{
  "n_head": 6,
  "vocab_size": 512,
  "rope_fraction": 1.0,
  "tie_embeddings": false,
  "batch_tokens": 65536,
  "seq_len": 1024
}
MLP neurons of a small language model. Each row is named by its layer, matrix (gate and up: input weights; down: output weights) and neuron, and shows model dimensions 32-95. Each number is 128 + 32 x the weight over its row's rms, rounded and kept within 0 to 255. A neuron's up and down rows have the sign that makes its largest values positive.
After each neuron's rows, "fires on" lists the tokens most often at its 100 highest values on Wikipedia text that the model never trained on. A number after a token or word is its count.

L5.gate308 [ 98 108 116 179 103 132 100 113  46 151 146 212 128 176  42 154 165 101 135 126 139 137 147 120 102 117 201 148 119 103 183 140  87  96 180 130 149 150 151 145 121 159 105 151 174 125 127 150 135 109 126  97 171  85 182 141 130 106 147  68 102  97  90 121]
L5.up308 [105  97 106 152  65  95 112 122 153 150 116 150  96  99 185 107 111 120  96  83 140 153 113 112 124 146 113 209 150  89 119 127 167 109 139 178  53  92 164 204 102 135 157  98  95 114 157 177 184 104  69 119 140 144 129 130 113 160 105 136 118  91  50 119]
L5.down308 [217 132 111 125 158 164 108 174 152  97 132 139  76 135 107 143 108  98 148 115 107  30 125  93 155 148 114  83 104 122  84 102 127 150 105 106 156 142 149 144 148 130 167  98  92  51 157 144 133 133 107 199 128 146 116 149 111 168 114 171 116 101 137 100]
fires on: "re" 28, "ire" 23, "ar" 13, "y" 11, "ra" 7

L11.gate60 [153 128 145 136 125 129  98 123 123  40 117 149 121 141 125 143 115  94 156 152 124 139 137 132  79 103  98 123  93 133  98  88  96 112 138 157  60 102 136 125 131 116 185  88  79 108  81 169 129 115 100 119 105  95  58 134 114 195  82 158 113 193  66 153]
L11.up60 [134 141 139 172 136 141 141 102 161 105 167 120 112 103 124 127 144 167 169 116 194 159 113  92 147 153 105 173  95 125 139 114 117  72 130 143 175 104 149 129 126  77 171 154  65 159  85 135 117 112  87 160 152 200  93 124 171 162 162 128 129 212 160 117]
L11.down60 [162 152  62  66 126  89 117 146  98 122 165 151 121  75 194 115 151 109 116 174  71 104 133 179 102 136 185  69  86 123  87 104 142 154 109  53  86 173 174 124 172 217 146  91 140 108 119 115 126 148 123 151  63 149 149 131 165  98 134  84  97  86  82 176]
fires on: "," 27, "al" 9, "ing" 6, "ia" 6, "all" 5

L3.gate296 [128 184 175 127  83 159 148 136  87 114 122  91 111  92 210 149 122 145 128 163 161 109 179 150  61 140 170 140  31 127 128  99 122  96 111 148 120 107 122 115  90 144 143 145 132 105  83 160  61 128  94  86  76 139 157 109 185 168 141 180 157 180 161  55]
L3.up296 [182 109 150 133 106 124 120 157  84  95 169 109 115 142 208 125 160 176  89 140 112  73 151 119 138 140 169 126  41 150 170 139 164 150  94 121 186 101 138  85 177 155 129 174 135 119 158 184  76 160 136 132 130 140 121 136 106 213 147 129 177 136 126  96]
L3.down296 [149 134 157 164 126 170 127 107 128  87 177 149 111 101 182  81 108 160 141 113 129  53 173 106 107 132 155 126  76  88 161 138 167 160 132  65 149 131 134 110 104 146 177 168 106 172 135 103 130 147 187 132 152 114 149 172 112 108  75 126  95 135  60 150]
fires on: " w" 83, " (" 13

L14.gate240 [137 108 163 162 169 129  68 161 150 134 116 180  97 112 143 127 111 108 111 157  84  97 143 133 203  94  94 180 161 123 129 199 152 156 128 104 145 181 136  46  82 158 109 118 113 128 142  94 110 123 102 194 157 111 110 131 101 143 155 117 156 111 175 126]
L14.up240 [127 108  84 140 103 115 196 131  89  94 134 215 156  76 121 119 139 149 156 112 170 136 173 147 173  69 144 115 189 100 132 116 131  91 115 135 113  62 175 105 178 103 117 162 124 128 112 169 129 151  89 117 138 141 199 161 116 133 100 162 185 138  98 141]
L14.down240 [126 159 179 138 113 138  59 187 179 132  93  90  97 132 140 105 183  96  87 152  93 128 158 129 122 122 112 131 132  99 154 156 159  96  96 118 124 133 144 132  75 183 100  88 101  71 102  88 187 123 105  68 143 125  47 150 189 132 134 129 124  95 173 154]
fires on: "am" 24, "ar" 21, "1" 11, "2" 5, "3" 5, "est" 5

L4.gate164 [107 142 155 152 161 164 155 155 137 146 171 106 125  91 163 135 128 133  83 114  81 128 108 126 109 126 121 104  67  90 120  45 150  95  84 148 129 100 118 126 142 154  85  88 100 140 144 137 100 117  91 120  81 150 130  94 138 150 153 130 158 108 142  92]
L4.up164 [ 81 114 150 193 103 100 174  70  79 192 137  93  96 127 115 108 137 129  94 139 114 148  59 106 115 103  85  94  79  68  99 126 129  97 155 160 192  96 119 110 122 125  72 110 125 128 122 144 149 119 135 132 110 131 135 148 137 124 171 126 115 122 131 119]
L4.down164 [150 181  63 113 101 114 162  79 136 165  87  76  92 167  64 142 156 134 110 146 169  96  92 153 154 117  71 120  93  96 118 162 141 131  93 155 217 103 115  95 168 126 162 138 143 117  94  93 133 143 143 202 142 146  97 167 164 121 143 115 104  94 125 130]
fires on: "ly" 51, "," 25, "19" 10, "18" 5

L11.gate322 [113 119  93 122 154 152  70 143 119 163  88 105 176 123 118 125 113 166 174  78  87 144 147 167 103 116 100 192  81 115 148 138  85 108 125 101 100 111 181  74 131 104  78 106  58  61 158 142 114 102 136  87 135 136  74 191 129 154 108  96  78 165 162 138]
L11.up322 [139 158 142 117 174 151 130 123 116 134  89 181 181 112 180 147 140 134 151  83 158 130 178 130  92 104 123 161 176 105 101 118 128 151 137 126 166  92 146  85 132 108  90 126 141 123 137 154 110 105  65 156 137  71 149 153 137 131  63 175 148  52 152 133]
L11.down322 [145 166 135 106 144 114 105 142 133 151 164 119 118 133 117  80 110 118  76 164 118 142 149  92  87 134 136 167  99  91 121 120 117 122  86 192 120 130 125 138 119 129  96 110  76 147  88 148 126  88 146 130 168 115 136 108 104 105 156 178  95 112 117  94]
fires on: "h" 58, "ar" 15, "am" 5, "l" 4, "ir" 4

L7.gate4 [ 88  92 137  78 143 102 250 113 155 158 112 122 104 117 102 118 109 121 112 163 119 181 127 141 103  93 102 137 120 131 110 109  40 118 123 143 151 150 150 115 164 144 129 179  70  87 108  78 133 126  88 132 117 194 118 137 168 166 148 102 161 133  71  86]
L7.up4 [131 120 151 123 131 124 178 130  98 164 150 117 153 148 115 155 111 120 108 154 102 163  72 157  74 107 143 140 126  98 111 177  87  77 120 154 138 119 119 114  82 138  62 123 125 111 134 162  98 133 115  89 152 147  62 124 146 206 166 144 109 173 104 194]
L7.down4 [156 104 186 147 135 144 144 130 132 108 110 146 108  72 120 153 101 171 164  58 139  68 116 131 138 108 166 131  97 138 138 141 149 201 113 100 123 144 153 117 130 105  65 110  79 146 128 207 169 123  94 144 139 145 176 141  91 102 104 140 108 131 197 136]
fires on: "al" 42, "ir" 10, "ed" 9, "|---" 8, "y" 8, "ive" 7

L13.gate63 [ 76  89 168  98 152 135 110 137 174 101 136  89 141 176 125 158 111 144 137 115 116 132 116 179  69 144 140  73 100  87 143 147 133 136 189 104 119 161 126 135 112 112 172 161 182 148 131 172 163 121  92 118 103  84 127 103 144 171 195 162 189 170 148 105]
L13.up63 [145 146 112 154  79  90 167  75 115 139 123  90  73 136 107 125 102 131  91 141 148 154  90 141 124 126  59 110 126 130 178 103  94 124 125 127 163 121 167 117 141 128 142 160 103 116 102  67 134 174  60 159 115 160  50 171 150 121 183 132 122 148 133 128]
L13.down63 [166 151 110 135  63 134 141 146 141  91 146 110 145 160 119 111  98  83 141 116 113 103  74 131 105  78 120  88 101 135 162 105 112 100 105 135 165  95 148  73 100 113 151  81 124 144 103 149 104 147 109 103  80 158  82 115 191  77 110 128 173 118 127 167]
fires on: "," 73, "ent" 7, "in" 4

L15.gate379 [174 166 108 110 119  79 158 138 163 145 141 161 152  77 100 146  84 131 137 208 170 156 161 141 118 135  85 100  66 162 132 152  65 110  91 122 181 162 128  97 178  96 170 146 121 108 113 132 135 110 118  98 136 132 152 105 165 146  57 144 197 135 162 126]
L15.up379 [179 169 119 124  85 115 108 148 154 118 132 100 135 103  76  94 129 152 152  72 170 123 154 132 110 185 148  87 176 129  73 158  85 139  95  79 111 153 146 140  80 201 135 122  72 152 134 176 137 112 126 131 105 126 161 119 101 172  45 146 173  69 152 155]
L15.down379 [138 144 132 159 109 132 157  91 156  99 113  84 125 150 133 120 138  84  97 133  85 132 128 124 117 165  96 120 214  96  71 141 137 126 124  72  83 108  83 174  95 146  88 115 169 192 140 154 126 142 156 155  59 136 108 117 100 148 174 119 128 159 169 124]
fires on: "===" 22, "\n" 17, "19" 9, "y" 8, " " 6, "he" 4

L9.gate53 [150 148 131 119 140 126 142 149 154 132 135 106 132 112 119  98 129 143 117 171 157 161 101 223 112 144 151  74 135 113 132 178 134 109 140 130 102 103  58 172 184  87 126 154 109 117 102 163 110 150 140 124  85  95  80 103 100 161  97 130 139  88 177 127]
L9.up53 [ 91 102  83 170 128 159  94 136 128 130 125 108  99 128 109 148  88 138 182 197 116 177 138  87 101 108 159  92 152 160 111 112 107 137 105 137 149 122 113 116 158  69 149 127 106  91  94  96 165 136  92 138  99 148  96 116 106 121 109 122 175 122 106 149]
L9.down53 [153 138 159 122 176 127 168  71  94 101 122  84 131 129 119 145 124 150 152 131 185 138 116 195  98 119 123 116 123  60 145 159 136 116 109  91 153 173 148 142 193 142 176 102 102 165  92 101  83 113  78 109 105 121 131 134 186  84 142 138 158 121 157 170]
fires on: "|" 46, ";" 30, "h" 16, "-" 4

L10.gate279 [116 107 103 109 100 137 147 110  81 117 182  67 107 128 168 145 100 109  52  95 168 148 113 112 115 146 150  98 106 184 123 144 169  91 126 143 121 128  85 168 129 144  98 145  84  97 159 150  83 153 146 112 162 154 166 116  85 150 124 160 121 104 179 116]
L10.up279 [149  91 135 140 108 101 137 217 153 125 142 132 164 132 146 139 107 112 116  60 134  83  88  88 124 134  84 155 146 132 125 168 125 139 169 145 160  86  93 146 150 183 101  90 162 101 100 142 150  84 164 119 128 188  96  76 139 106 157  79 167  79 121 127]
L10.down279 [138 163  86 130  87 169 152  84 165 114  63 114 139 121 128 145 100 115 179 118 188 154 121 158 152  79 148 116 106 145 133 143 173 140 147  82 174 165 109  89 168 119 109 125 130 131 159 175 177  79  84 163 150 114 173 137 111 127 136 178 116 112 162 117]
fires on: "ul" 35, "|---|---" 12, "t" 11, "at" 8, " f" 7, "et" 6

L9.gate267 [191 127 146  98  98 111 160 214 185 144 125  76 126 128  94 102 190 111 204 125 100 121 184 206 108 136 180 161 140  98 103  95 114  99 163  92  57 107 143 142 161 190 116 132 156  95 132 129  89 172 137 170 110 113 134 168 152 175 111 107 170 106 159  64]
L9.up267 [152 139 152  86 117 116 165 171  85 164 167 125  89 135 104 106 161 108  52 106  78 147 176 107 142 153 129  95 161  79  42 138 115 100 135 111  79 141 155 157 160 184  70 134 121 133 115  86 145 139 141  92 170 178 125 101 142  88 101 100 128 137 139 128]
L9.down267 [ 89 112  79  61 132 126 143 130 114 151 136 137 148 136  88 137  72 135 155 144 113  94 121 132 157 104 130 170 168  72 168 113 163 134 140 119  65 138 109 126 112 151 119 150 119 142 118 117 122 121 151 175 135 156 114 148 137 151  54 148 131  81 182 164]
fires on: "ed" 40, "ation" 15, "ated" 10, "ing" 9, " –" 6, "|---|---" 5

L6.gate149 [108 103 119 169 179 149 165 118 130 129  74 137  91 117 157 105 127 127 128  95 176 134 125 154 185 142 173 124  94 125 119 138 185 127  87 102 115 155 133 168 179 111 114 164 157 171 105 179 124 137 153 126  90  91 168 115 100 127 120 142 162  79 119 200]
L6.up149 [126 112 117 140  88  84 123 163 169 213 133 155 142 139 162 125 205 137 104 121 125 150  85  78 116 134 168 116 142 118 109 120  81 134  65 118 141 137 146 169 117 142 119 122 134 137 149  91 132 100 104 110 157 192 188 182 148  92 182 186 129 121  88 122]
L6.down149 [150 111 136 146  79 159 141 185 166  85 128  94 108 180 151 143 115 130 131 114 124 145 159 149 138 147  96 175 134 119  95  77 186 148 154 123 134 157 174 146 119 126 174 106 175 135 126  81  93 109 205 137 101 142 152 160 130 123  67 133 113 153 154 101]
fires on: "ear" 16, " on" 16, "on" 15, "rom" 15, "an" 9, " for" 9

L9.gate10 [145 127 167 107 107 131 101 130 118 156 124 101 131 125 107  95 178 215 141 147 156 116  90 123 183 173  87 155  89 134 143  63 153 170  92  99  87  57  90 145  63 122 103 176 120 105 118 164 146 173 108 165 100 147 137 148 131 122 145 175 186 114 121 126]
L9.up10 [149 188 155  77 120 150 127 108 129 137 121 173 192 133 103 151 112 141 172 187 139 171 196 151 155 133 151 149  76 119 189 161 138 131 139 123 142 109 130 161 168 128 118 116 177  82 148 140 180 188 112  82 208 108 135 141 139 109  88 102 121 116 131 161]
L9.down10 [134 103  89  81 106 111 141 164 127 160 148 121 192  94 144 191  98 121  89 162  99  79 213  97 122 158  91 129 115  76 129 144  89  83 148  98  89 122  97  96 171 155 112 138 136 192 169 144 153 112  89 112 124  81  78 127 110 128 155 144 146 121  80 113]
fires on: "ir" 49, "is" 23, "er" 12, " his" 12

L7.gate333 [168 103 108 137  99 142 108 126 135 140 111 114 114 177 149  52 172 111  75 137 201 142 170 117 116 103 153 127  91 114  96 130 112  75 127 131 135 157 142 158 170 151 109 129 121 108 116 104 178 143 107 198 155 112 120 109 105 136 145 106 109 165 186 149]
L7.up333 [177 139  91 117 103 112  73 180 191  56  73 164 118 146  95 137 182 126  95  87 155 212 158 152 145  91 128 144 137 116 110 135 114 131 169 132 127 113 150 142  90 108  49 109 172  88 114 133 117 133 147 130 123 144  95 128 149 108 154 168 130 178 145 165]
L7.down333 [137 123 110 140  97 156 112 123 176 136 143 140  69 115 166 148 173 145 208  86 146 169 111 111 132  74  88 141 144 190 125 120  92 123  58 173 127 108 110 139  96 143  46  91 133  67 110 100 105 108 173 163  99  95 127 161 104 113 110 116  86 125 152 111]
fires on: "==" 100

L7.gate58 [141 116  67 111 134  91 124 145 144  89 150 128 161 102 162  88 136  82 115 143 141 129 114 139 150 198 123 127  98 133  93 143  94 137 156 181 141 167 142 139 109  72 142 128 112 100 154  60 111 155 130  85 130  80 109 159 155 130 148  83 138 169 186 125]
L7.up58 [189 147 136  83 100 139 187 129 152 156 124 106 195 113 135 130 130 108 217  71 115  76 124 157 170  95 139 106 123 119 138 120  83 120 167 146 135 150  97 113 101  84  76 149 132 150 150 157 136 163  99 127 115 122 157  76  47 141 125 192 153 110 132 125]
L7.down58 [176  99 111 105 167 114 100 136 158 151 114 150 157  90 121 150 132 144 184 129 123 142 111 200 142 155 136 136 116 135  96 131 157 120  92  73  88  85 111  61 126 127  66 118  94 113 100  95  95 134 133 125 148 152 102 154 112  97 174 144  98 147  58 139]
fires on: "ou" 68, "s" 15, "res" 12, "ers" 5

L7.gate157 [159 108 126 106 140 137 154 145 210 155 134 132 188  69 118 115 166  72 132 211 119 144  97 162 139 130  68 110 111  97 117 110  81 138  98 135 186 133 105 118 122 154 145 103 132 113 131 152 116 174 133  72 137 216 110 162 217 106 155 144 135 153  67 185]
L7.up157 [109 133 174  92 116 108 122 138 139 130  77 124 149 106 131  86 120 120 157  61 126 110  67 103 161 150  73 124 145 156 145 111 111  73 127 120  88 116 114 132 123  98 115 163 123 140 127 153 118 137  89 132 197 118 106 137 140 139 102 116 158 132 132 123]
L7.down157 [123 136 142 120 143  94 111 100  74 120 172 136 117 125 154 117 152 125 120  93 156 119 144 142 186 166 158 118 105 129 126  88 146 115 113  99 164  76 114 122 163 149 137 133 139  93  82 152 125 116  89 140 134 187 129 133 141 120 166 143 170 132  94 125]
fires on: "s" 62, "ge" 10, "ies" 9, "ill" 8, "ers" 4

L16.gate30 [130 120 139 163 133 124 101 170 177 189 159 136 147 181  94  78 152 174 148 130 156 131  62  83 136 132 176 100 119 122 130 104 192 107  60 127 130 113 117  93 104 147 113 121 171 188 142 169  78 106 114 150 219 128 187 147 136 128 142  93  98 172 152 119]
L16.up30 [ 94  90 137 206 133 123 130 123 170 140 149 104 141 176  81 123 143 152 184  96  97 141 112 120 113  76 104 133  94 107 105 162  59 114  92 157 142 100  91 164  82 135 154 131  62 158 151 135 112 125  91 147 145 181 102 148 182 140 122 135 105 120 141 131]
L16.down30 [170 147 112 113 124 128 135 117 127 119  91 131  46 112 132 160  95 110 115  86 161  87  84 132 151  80 158  88 116 117 138 139 132  81 160 131  93 127 124 103  79 125  69 162 183 203 146 156 136 117 154  71 198 104  81 156  68 137 145 162 114 115 194  85]
fires on: "en" 38, "n" 17, "os" 13, "i" 5, "19" 4, " In" 4

L9.gate105 [170 130 145 131 103 129 118 136  77  95 157 140 149 100  65 174 167 117 116 127 134 126 136 189  33 110 184 152 211 117  43  97  87 130 104 111 104 133 134 138 102 115 125 121 113  86 123 127 111  57  91  97 190 184  96  96 140 155 153 124 202 145 173 136]
L9.up105 [207 195 116 130 140 114 128 146 107  98  64  74 123  82 108 128 110 119 168 111 107 160 135  92 155  83 119 161 155 156 132 167 123 107 107 114 105 151 107 134 125 168 115 146  82 137 123  59 165 126 110 110 137 169  91  77 144  95 169 122 176 111 200 114]
L9.down105 [ 71  99  65 109 106 165 127 167 120 134  74 138 125 184 183 112 136 104 116 137 123 134 117 153 117  60  71 165 178 117 115 183 162 151 141 123 117 126 118 147 151 124  64 116 113 137 102 110 191 164 117 143 106  87 124 121 135 137 134 115 120  57  80 143]
fires on: "on" 16, " B" 10, " A" 6, " U" 6, "ed" 6, "ing" 6

L16.gate147 [138 123 173 134 122 116 158 152 173  88 166 104 148 132 122 103 115 125 109 123 150  75 150 128 159 145 145 166 138 146 104 163  81 150 170  41 190 130 125 148 148 122 127 156 140 123 181 215 189 118 162  91 104 118 116 120 171 155 115 149 104 194 101 124]
L16.up147 [177 114  92 155  63 138 145  96 139 120 158 149  75 107 142 100 126 155 167 198  84 141 111  78  65 156 136 108 152 130 136 115 132 157 148 194 115 149 103 110  77 100 166 116 166 176 101  89 169 129  95 163 147 202 138 180 220 126 128 152 158 131 143 161]
L16.down147 [164 116 106 122 148 124  90  78 147 114 154 105 116 162 115 157  91 159  46 121 187 151 139 109 172  91 108 151 119 149 151  62 115 166  95  86 144  95 119 111 153 126 109 116 164 111 104 130  86 140 170  61 106 140 115  87  74 100 150 113 107 130 139 136]
fires on: "," 74, " |" 21

L3.gate347 [155 186 118 127  85 169 135 121 180 103  76 119 122 112 159 152 103  86  81 116 129 130 116 120 134 183 137 166 112 116 128 141  67  96 126 143  51 110 134 133 144 130 147 129  96  76 162 146 104 140 128  50  96 123 132 125 187 159  61 150 162  99  88 106]
L3.up347 [164 178  77 149 137 150 117 154 125 122 166 152  80 144  81  97 127 192 137 110 110 107 160 154  61 110  95  93  83  64 130 123 103 119 164 131 126  96 112 144 167 143 149 151 147  95 108 126 122  85 135 112  70 125 156  99 185 108  75 130  85  97 124 122]
L3.down347 [156 131 143 155 120 164 125  87 143  84  95 160 110 128 143 121 132 128 150 111  74 170 112 132 146 167 147 124 136 147 149 151  89 118 135  51 106 158 131 125  90 128 128 171 121 107 173 153 134 125 181  79 136  84  82 113  95  87 113 135 107 135 157 135]
fires on: " " 99

L6.gate324 [ 98  88 139 113  84 159 165  91  35 117 137 199 131 108 108 153 154 130 106 121 123 155 156 118 119 102 180 127 147 128 160 130 111 121  92 132  51  99 109 129 140 108 182 173 152 107 152 190 128  96 111  90 143 117 121 142 106 178 113 122 158 173 100 128]
L6.up324 [133  93 174  87 137 147 113  63 125  91 139 171  67 154  86 138  81 176  98 159  77 138 145 122 133 130 136 150 108  62 117 139 122 144 114 125  84 111 137 101  83 196 153 120 138 135 172 207 142 149 124 108 110 132 114  80 139 123 119  40 117 242  74 147]
L6.down324 [140  53 174 101 131 131 141  92 200 119 131  98  71 101  73 113 108 110 100  76 137 118  81 111 178  88  91 208 110 152 126 200 130 134 121  78 153 122 156 139  74 141 148  83 126 103 133 158 125 144  95 194 146 131 133 113  89 109 113  68  88 153 139 122]
fires on: "er" 57, "l" 15, "ed" 9, "re" 8, "y" 4

L14.gate293 [124 106  95 155 100 126 153 130 113  90 151 114 104 172 152  88 169 153 123  77 137 120  91 100  87 144 200  90 108 109 146 110 171 117 159 138 156 117 128 150 155 142 138  41 113  84 106 158 117 103 157 147 165  73 163  85 184 105 135 138 102  93 183 125]
L14.up293 [132 151 130 131 121 136  92 123 159 133  61 161 113 175 137 178 106  95 118  91 150 142 121 154 121 136 143 105 160  97 142 116  88 149 146 141 134 126 165 120 134  82 151  57 137 171  78 250 173 107 133  96 146 195 126 113 126 102 135 124  98  94 100 126]
L14.down293 [124 119 179 136 141 107 148 133 134 137 113  98  43  80  79 111 106 164  82  68 157 117 152 126 128 160 114  85  89 197 146 179 187 147 134  90 166 125 200 113 116 144 104 119  98 107 182 151 140 122  77  92 159 130 208 185  94  89  87 142 144 103 120 158]
fires on: "t" 46, "z" 18, "ra" 16, "et" 9

L5.gate29 [128 139 118 144  82 141  74 139 134 138 138 111 117 155  75 193 160 100  84 126  87 112 125 199 121 157 115 126 132 127 157  83 103 164 129 149  97 126 115 170 144 139 185 115 115 123 113  58 155 128  87 143 133 177  84 168 114 106  49  80 101 170 124 117]
L5.up29 [137 165  81 154 112 132 110 133 167 143 117 146  84 126 120 146  93  83 103 124 156  76 147 165 161 209 104 104 132 165 164  72 132 158 156 151 129  87 165 171 165 133 131 169  97 184 133 129 163 128 110 148  62 161  65 132 140 102  83 148 139 133 134 158]
L5.down29 [142 136 101 132 116 145 144 115 176 114 103 164 114 114 137 135  60  82 173 118 134 141 124 143 122 133 115  49 125 182 172  83 161 140 109  43 156  97 150 111 121 159 134 153 154 144 125 147 140 125 132  89  74  92 114  69 121 138 122 167 151 102 178 177]
fires on: "=" 29, "-" 23, "===" 20, "\n\n" 18, ".\n\n" 5

L4.gate277 [119 104  98 145 125 172 126 162 154 135 146 139 157 151 116 106 140 150 143 168 122 194 167  93 164  91 120 131 125 112 124  95 147  82 154 125 109 128  97 113 131  94 123 162 130 138 195  87 180 159 138 136 131 113 132 124 147 105 127 159 157 144  61 159]
L4.up277 [131 219 121 135 118 158 119 140 153  87 111 195 132 176  81  88 145 153 109 178 166 175 149 136 105 102 101 134 152 127  99 102  61  95  81 126 151  60 137 157 125 148 131 147  87 131 182 124 153 140 143 166 162 139  88  92  74 200 119 120 138 120 120 116]
L4.down277 [105 200 106 127 122 193 128 169 163  93 122 188 119 150  73 141 142 136 123 143 195 200 148 177 136 113 139 179  80 109 133  64  47 145  92  92 148  59 133 145 148 113  94 138 112 149 175  78 145 172 115 210 105 141 106  89  91 136 137 158 145 149 116 114]
fires on: " from" 72, "=" 15, "t" 6, " was" 5

L3.gate337 [ 93 155  89 107 132 111  90 158 182 131 164 193 141 169 158 138  95 112 113  72 156 147 141 108 173 173 135 114 141  62 160 137 142 129  93  78 124 141 170 163  96 135 106 141 121  86 117 122 132 123 118 142  98 169 130 143 166  89 156 138 144  99 173  91]
L3.up337 [ 75 154 154  85 141 135 128 133 128  78 124 205 148 167 116 148 112 152 180 126 128 114 124 126  93 144 154 134 128  87 168 140 145 140 101 170 153 115 127 117 144 147 148  91 150 104 171 121 149 186 102 106  70 182 120 148 137  99 110 107 137 153 103 141]
L3.down337 [144  81 115  91 155 144 122 102  85 124 137 116  68  93 121 150 141 139 112 161  80 150  57 144  77 105 116 116 121 205 134 133 120 170 106 164 154  58 145  82 155  91 102 141 111 172 115 143 121 143 138  89 188 118  94 128  97 185 137 152 122 155  93 158]
fires on: "===" 42, "==" 21, "|" 7, "I" 7, "A" 6, "E" 4

L2.gate205 [107 109 141 115  89 102 113 115 171  95  88 169 118 126 186  76 159 148 131 142 113 192  74 104 150 151 145 146  84 135 119  81 107  90 143 148 147  72 116 110 171  80 116 109 123 102 118 103  74 144 123 144 182  91 140 136 139 133  99 119 113 212 125 127]
L2.up205 [111 154  69 190  95 164 103 140 149 164 126 112  99 145  99 170 107 145 154 120 121 103  73  69 118 125 106 141  57 123 124 124  71  79 135 155 112 111  91 126 115 163 149 150  95 129 152 158 113 144 147 108 109 200 161 142 175 122 157 171 117 115 114  89]
L2.down205 [102 102 184 121 128  80 115  60 107 134 117 178 149 123 178  61 118  96 148 134 179 173 121 152 139 180 129 121 145  92 180 165 115 150 108  78 148 167 178  93  85  97 128 157 134 116 165 150 151 110 119  77 114  56  72 126 104 126  46 128 171 123 145  98]
fires on: " " 98

L6.gate191 [138 171  91 149 102  85 119 166 132 175 204 136  73 186 118 119 118  62 137 165 148 192 204 153 163 164 103 166 141 115 195 117 160  99 136 183 129 124 152 152  89  86 130 127 150 157 132  95 158  92 164  85 105 198  86  97 121  95 124 141 114 139 136 145]
L6.up191 [119 159 133  93 129 163 115 152 149 121 170 171 176 180  68  94 126 129 122 138 115 232 139 115 105 137  88  82 185 170 103  77 107 109 129 234 116  61 151 150 143 154  94 109  82 114 131 154 135 126 130 108 118 126 135 133 123 119 117 144 146 149 111 114]
L6.down191 [171 140 104  88  95 146  99 116 110 101 192 171  89 119 116 102 112 132 164  97 119 174  91 122 135  93 136  82  89 141  88  96 170 144 127 181 137 113 116 166 147 114  98  86 122 125 158  95 133 123 132 161 101 122 112 112 103 123 119 145 119 147 125 121]
fires on: "===" 41, "==" 36, "=" 17

L7.gate224 [113 134 155 157 153  97 142 136 118  84 119 117 104 157 170 122 134  77 136 183 107 141  86 109 128 181 162 124 114 112  76 116 116  87 107  80  86 172 111  95  87 124 106 199 138 167 119 107  71 109 154 128  68 104 144 110  65 132 179  80 180 119 130 129]
L7.up224 [133 128 120 182  98 106 140 141 136 110 150 164 162  64 155 103 145 132  92 120 127 107 122 187 131  84 154 109 106 162 103  75 102  77 106 167 101 189 122  88 181 141 120  94 147 130 167  72 127  91 108 133 134 128 131 221 131 154 136 123 119  77 144 124]
L7.down224 [126 126 114 105 136 147 125 167  93 184 126 109  96 192 160 169 142 176 166 130 146 163  83 139  89 137  98 150  98 143 115  85  92 156 106  43  98 164 191 158 181 110 105 142 143 188 177 162 105 158 129  96 137 146 168  67 123 108  96  83 119 139 136 121]
fires on: "al" 25, "ed" 13, "nt" 13, "an" 8, "ing" 7, "ear" 7

L6.gate362 [110 196 124  88  62  97 136 145 126 133 118 192 156 155 135 163 134 119 187 167 164 111  92 171 106 104 137  56 149 136 122 107 126 125 152 133 160 125 146 121 149  46  98 122 147 183 120 132 129  92 165  94  68 121  75 109 123  85  49 106  87 135 126 102]
L6.up362 [153 114  85 116  90 118 129 139 127 114 132 150 129 171  88 113 153 121 112 144  91  59 135 152 106 156 145 119 135 137  82 150 108 125 133 174 136 157 167  39 118 119 139 156 146 111  88  86 145 124 110 149  93 162  92  73 142 104 102  99 157 137  88 144]
L6.down362 [107 105 129 135 109 141 160 101 198  78 101 196 137 114  90 171 126 126 126  98 123 155 154 218 162 119 144  54 173  88 132 130 107 108 120 111 159  96 105 117  95 108 140 147 143 153 100 105 121 144 150 112 118 130 130 173 173  57 103  98 125  61 153 180]
fires on: " com" 45, "=" 23, "om" 22, "-" 4, "h" 4

L15.gate381 [135  82 111 120 127  55 128 163  91 167 119 172 157 157 119 168 141 187  79 149 106 136  98 106 131 161 119 139 139 112 153 165 146  98 145 201 130  75  93 163 167 115 137 134 155  99 141  85 174 197 142 134  91 154 131 101 184 115 138  86 157 159  88 135]
L15.up381 [141  61 192 166 181 117 134  82 114 131 118 153 139 153 128  93 101 187 114 168 113 147  94  93 123 210 114 122 142  80 139 178 137 102  89 163 132 121  84 110 133 153 173 121 147  97 117 131 155 207 147 108 153 142 163  63 102 142 101 120 152 151 105 140]
L15.down381 [150  96 143 159 121 160 157 105  96 109 143  82 163  84 160 136  80 130 101 116  85 117 114 119 163 115  65 102 140 170 109  97 148 121 170 119 154 126 178  89  56 188 122 169  97  84  91 191 169 140  77 143 115  92 127 109  63 131  75 134 153 122 141 124]
fires on: "d" 41, " d" 18, "y" 14, " and" 9, "c" 5, "er" 4

L10.gate98 [162 174 175 104 136  73  80 151 123 102 184 171 147 125  90 151 117 174  76 138 201 167  97 100 166  96 145 138  91 109 121 107 129 105 123 136 166 166 135 134  91 161 106 149 148 189 135 156 169 144 117  83 111 162 132 106 168 120 137 172 128 121 113 103]
L10.up98 [123  91 166  94 159  69 181  94 141 142 182  88  89 111 135 151 140 135  95 142 161 120 116 127 169 122 116 161 191 127 138 121 151 110  96  76  90 112 113 148  95 110 191 123 126 150  81 131 145 152  94 184 143 141 119 184 107 129 168 191  97 112 115 174]
L10.down98 [151 117 119 119  99 147 121 148 139 102  81  78 115 108 157 187 127  70 147 127 104 122  91 106 123 137 134 126 159  66 196 143 100  91  98 134  84  85 100 112  34  87  52 120 146 127 147  85 129  78 115 133  88  63 102  89 100  86 106  98 153 133 186 109]
fires on: "i" 13, "qu" 11, "ol" 11, "ore" 10, "ul" 9, "n" 8